Weights of a small GPT-style language model, trained from scratch on English Wikipedia: MLP 256 SwiGLU, rotary positions.
MLP neurons of a small language model. Each row is named by its layer, matrix (down: output weights) and neuron, and shows model dimensions 0-191. Each number is 128 + 24 x the weight over its row's rms, rounded and kept within 0 to 255. Numbers have three digits each. A neuron's up and down rows have the sign that makes its largest values positive.
After each neuron's rows, "raises" lists the tokens whose logits its output raises most directly, leaving later layers aside.

L2.down105:126150101124154151124110162096132151116140132160132138119102101134080143131192090152099112132125126115140184119114124128128172093132130131110128116078130171129151118103153112147102110148135141113171164128147108142117125084168162103113120158144100176130100132116118138142121096141157118122148142142161130140129117109065095087111135155123141113144173103087130107137110160105108134120127130139111149097129112095148047138177138135138133144148139066168133137130134079115120122121108132120139110103150099134109142132162151130099145134135182066136145095112127122178121135149119129148
raises: "s", "ed", ",", "ing", "."

L2.down144:127128074106112119125111108195124180085135132139137125154126146107125139155116129114118127114152096117112097121172123111104142113079144165114161138102145116156138175106100104113188126114129123125135174109102154103167117124143155115127122143105152114144145141104122139149149115142165162123135076118108134091109153107103077130129133114124090093109122099123125131130153101122106136088096131137119123111116151156119137142142125161127113173101135181200162112108096109159161120056133120147118148109095159134152124130149154125123151096145122106144127178161141106149151120138146097145
raises: "'", ".", "’", "-", "ary"

L2.down197:152105073105160116089103132147167146164174104144133116082123105124149125141158162127145133134139127148120102138094132143105152068140153114118072106145140097113105133137067126132162121101134142142122086095147157131111132133142122130109158182133126118110099158147055148168142162128136144133173131139092159090087151170136149138136088110153125119095134150120098123123090166113093122112139106178099121104163115089150095131117121104157129133175116116072152113113129107145123121154141136119124113128144113152180141125147100137119145145126145141134116121119127112109127124125154144167
raises: " of", " in", " with", " on", " for"

L2.down66:135121136193114129103129105147115102165124119126174166110155133134128114129156121144121127069148109125150109135124100089092136107126089165124105104101109128133130142153127195154167143125135108143153135117098136146120146155127118104113113137130094143145175144087136096126141058156114114092106150125163146089103163158097168139146131103167120157148102133153148109129082156105133119149124105142097135130125156146181118091124106092127100095132172101158127118126102109146095175110127123170138112146180144143133094137160132130129102149130133082166146101135137113101101128125130142127
raises: ":", ",", " and", ".", " &"

L2.down15:129132109094186126124144143124118110169130103149164133129127109134122127172139091135130073122149145120143145114089107083164134134164123137140151091149127163124124102117127132136123160107137107124146143175139111157141144088137123146098069151147150155115127142106150099127118104151123167114129136111128154139141148130102123098170143116116080131156138145141075138144147070083154102083155160135160111110151096119108115106150147163119096134143111133135155136110104103098115123131111096169140109125154106136088155132109127106087187109151166097125138093098142111145127113202114124144
raises: ".", " (", "s", "\n", ","

L14.down251:125105097145170088124151182092099153169096111145111140111137119072135104132178112160107158147155096161158118159138157096077140110136148133148112147133132101134118171122128132183152099095123179107131146151140088120150098155112122134123116139151117078102136133107133073094132120129138094137114161140145133075117108117131090144111100142119126157127119141135107153128157116139089141143164087130125156137116104175101105162123164127109125129103137107138094140106116136099163134155133130134139123110125119126169157154178129126145089138115123145109175140131091110073135118113152118114
raises: "-", "e", "es", "o", "is"

L3.down224:101077129131123123153095130108106099078151111099091120171107150149106132159122132098102129137102127132120132122147146121133102134178148145087156108131097098123141127134128143119120090136108122149127158139111147137163100181127154147132136144100132121136133086128153102161154129138114176118127109151086154127105107096155104144101125139142110142184131139099154127115114094109148156171103129092131161199106136130140150103136159097052113109158180187138117126144112148104145124121115118141153114125156152124109159105075097140145155144097160095113114155133142117150098110115148139117
raises: "–13", "–12", "–35", "–19", "–40"

L3.down230:090138150124157125117172106151127097097140114147147099131078172141158146111103125109138103129133079115152127138159161146133088116111139113129117074086164119125128165144157111138135113105087164108093199150100158140106120099142104144136128122130096132148109168119088134136109182125132140125143130097122149130103101119165137163166137113130115117123135141100128067147150164131116138093122158111150137112103101119095118102067161156122101117147150129144142110103113170107134120133135087124158108150136107119156117113129169130143142083157112150144156142112173162143119118154167133096
raises: "”", "\n", "\")", " etc", " including"

L13.down152:140129095095138088159145143154145160129115092145106080155098093100067188114138116075131133142114104136111085158146097115099122078114104128178122127088141126151146103124126147147100158145101134121143118105151120167141135144162107106088114146179151119140140160118097111115106096134157130107147159138170140084120138132130140093125126150136133156169101107118114151135108162104146156124133098138090092102139127193137112110133115125148112158137134112132140126114095132165148154096122123130133074152167122144162132151135107151096104147138147123125137123135149149143132085163167141144
raises: "'", " in", " on", " and", "."

L3.down70:072108098126129089109145119143107115129108157144098159135091141107136135149114146125097109136124083111121083107141126105170119172099107165098129110135101108096151158150164177165093126160105153181132148144105134176131089121126119144139150134135136162098118113122171106133112098116133135125106132125118120143117105110107142139075121127167146120130143115140174129174126115087170133132137098099146153098202076158105142128165115122111147078140136102121117136126139133129144134134121104092110088134141162133129157125123095140145150153107163111128112132120151118119103157133183159163
raises: "\")", ")", ")\"", " (8", "),"

L12.down64:133177158077110127092109144132126159093114148153084157118127123172136147120115112138103089161142100119106092127126109130103137124126128112124156138073134142104128156151133168123072124125133113108135162119119152148122114144082092093103061133112102130142127136108113146095114115124099127135147151131120154117153155137133111154119152153181128164142108117162107142097115144129128156122086086118107138112120127154139092126172108060146155209136101133130126138067126127083120130126149138174141129141121133104172105126150178144146138122123165129148140122136110132139174130124115109120
raises: "'", "’", " ===", " he", " Magazine"

L2.down162:128121092139140136087116157126124109130127096146129103139081135142154170120138161131145134132124124115107056124124080126148145160132105172122113119077134096145137141117167106158121135141145126136148125108154105189065084143114131138113134133136095142111118151128113142133126132132159137106128151144116133134149141090124139086139135120119094153110123177127115138152117118149081147151151123107119152116127084140114149138178108079100140148117149137122142133142079139127104177080108115128135101113083177160134184144151120090089125152134179119170101161139082117154142099128128132141
raises: "s", "ally", "ly", "al", "."

L13.down220:194143151107131110116157083137183132149150136076139092130172109128121132125138106156136082109149097136116134143138134099104103171125076124110125128154126144115157085124084110113114166152155103122110107119098093149082161110064095121137142135145141123102119120084105142138114147138170144116125103139103120118097133115089080126132127103137176142126094119135123165138076145112153118106130124173153092121152151140147131161184111118134156131140131136115131116147144100113142173111146138104155122130141135151145172176141137109129146146107106133140117159136122082127139154109175143144
raises: " her", " the", " their", " them", " what"

L3.down23:103143139098157090178145159118110174143191129167158187117127139111105111073116114123120128130133126128110105152086153119115101164152120146141136137125102097103128105170150137125085141098107115141122131170152119145101141127157107104138103186105118116106111119152105150101126125169120125102131139144133189111108148148114114091103130093141133150110113116143093148141142165115167120119135123117153142105106141130117137113111120091146126156139150142124153111074131138112152123121111084121114134086148119146109182076151121106103138145144189097154151157124108140120100112113134177088
raises: ")", "\n", ",", "===", "."

L14.down235:160114160159119123123118133105148157172138143158147128122122154123116136112086112099128177132119137148118082155118133128135118125172114100129135128080147108110126118091141108176175174091131110123089117120135106161092132136122143099092144130147159124146095181125108110144113083081110129142118138063107134103140117156128125078124165141158096157112108154125108164097157143147110141131123100147105127085111131133095092128102134145155104137163125117113155169111107159134187166120092129130108133141182129132108150112161098093103158104166121138141127106105120136125151127167134142097
raises: "i", "a", "o", "in", " "

L2.down85:144108090129139119124144150143145156152142098155129117114148185144164157154145140135127101152140129127131106153107103101101143140150108160076156118100143128117137097111178180173110134132163109118120079161135126154098129135138132155137110131182129107119103158124105106141095127141087116110087150105090116105160162142107079084131121197101142121170117141114112176161108094090091113105145119113132120122095149112137075102113140078140151166145152110130143145108136099144127131117107093150103105130122134137137147149161156139109153150142118106145134103109080144151119120135107138101
raises: "s", ":", ".", " the", ","

L8.down99:117143106140133116128144123136151164113165103084134162136105145102129133163103105129148125099128100157097097159099121162137114141186130126182092077136121111145121138167102128092148133106113132143147147120147105131145095146113151097149142122126125148114163148122142140092136131139096097104104107111183068138115142093110106106102108117117127169144172171101110189132140118145127078115130173144095100101100133127131130199134141113156112155107130161122165153124092119150125145076099162145139114113123137102138152123179105133115137144143101136146131142117144132147095104095121120153
raises: "ed", "-", "ing", " ", "s"

L2.down2:120097080088130095070119159138121140129136126116119120094126131164137147143129081184151109146163138122107117122122108103095113142187126113126113120124110145164114123110141105187091147101106125132118103103149135120124141123134134114175087138171136151140142161106120032139127120099127154087163177107131143088131157114107123110144091132114129177173127169131124118109127131118144162149108116146148133138141155158121098124109127106134132126124145111174146124099099096111150170149117087186148110141146124175119126130084137141132167103128150134138164124120118100143120129131124127147
raises: "s", " (", " of", " to", ","

L14.down211:102128097097119139115153115165148129150144104123129127121076163127106162117152083121117124143139139132161108124127145130141130097146117126114084140124122082163118126145124152114151086131120124100148120112090144130150142115110118092126102175108085120166131127108089123128104135174140121113159122098156175103099151119146164168128113120104109149087139129113102151115144188136144165096118116123151118158094123095061120091046158148155154145145154149140152139119116145133167124092091121152146108159158127112105096164133147134134142162111129127130117162158145148152120070135123147146
raises: "\n", "===", "==", " -", " as"

L6.down18:103070146156135079105147132105133126117135135150151114123133145108105121091101119127113108119098121137105141150119137154135115133140120159142108103102090123146122167108147110133171100087111107101142113108173171214122132169121128108150121142086104171121121123146132110119129154165130126142102102154089158118109150162133151098133150105137115137110164128147091133117121140066126115123095155153146115128089062148179136080129157114121143156135127153140113151114113163123142155154120114095094106106163128128142170163145166131105135134106157120136103125178128142157102111132098133162
raises: "===", "==", "The", "\n", "This"

L7.down196:115115096110107117163133157140146145114162112153125122105137142102124144121119158128099087119117100165121082126115092150124137142079140177142180105074113135129120172115102136137164124093108088135111151152113098143179143183125115076127121141116117149140156079130089119167147116125124137122125131121104165132102178107112134137086126130166107137172117118118137147141134115102116154130098123130125138137122148129103105104130151162141128167104147148179075145113130111120102145168094105157103127117145155135145163133162145105111170179087138133155136141147105088135106114148095096106
raises: "'", ",", "-", ".", " |"

L2.down127:157094118097131121131109168104131121153098121135137151110119106123152123153146091128123136150133108144129128144083131155127108166146142133133089133136138147132136069108120125123171119124114120142159095153115144150135126123134107154144122140145114114157109154114175126111148114144151144092140140131125136138120158177099130135124096116151105128129157117136129112138133138089074134122128107104138149105157095141053115119153144094127138149143146124128092141104094080112100152156080095182125100082086163164138114150121087137126178135135112130155112175176118127076140151091131210138
raises: ",", " |", "s", ";", ":"

L9.down33:097091131073159118168138157096137138122158126178140122132136109087112145144131160108120132102124131174137108145089085175121117112103149163085129095096128091141171154127082151156144116131092124164146119140125108150134122125127099110120127142142118137115129139141069067143119143125158180145130152108129152094122134119133123104112133119151151142146167115099139171123069088085123141132124154168135126098127150117113125095143130109087155134135148135148177147103131101116098118118135115137134083129164120120170139160146102164128149094146139130156115150152114082134094103115118159154
raises: "-", " ", "'", ":", " of"

L13.down228:131137125130095110161150126130127150120136098138129145186155152086139123152122088115128144175110115117157155161146109097109169127114106104147126114177146146148124108115124131130157094151145143103102147119108086116120132139120122142138141140123171087166104172140117161137142120128114110169094112157114138115114105107107126130149125088114159163150096109124148114107100121115127137142145082143117083130158155109157152131130081059101150129149146104115129081132135113085144116079163143141126101175130152129122118114171111184109124135123126118143147118100153145062098119165188133124
raises: ")\"", " your", "\")", "”", " ocean"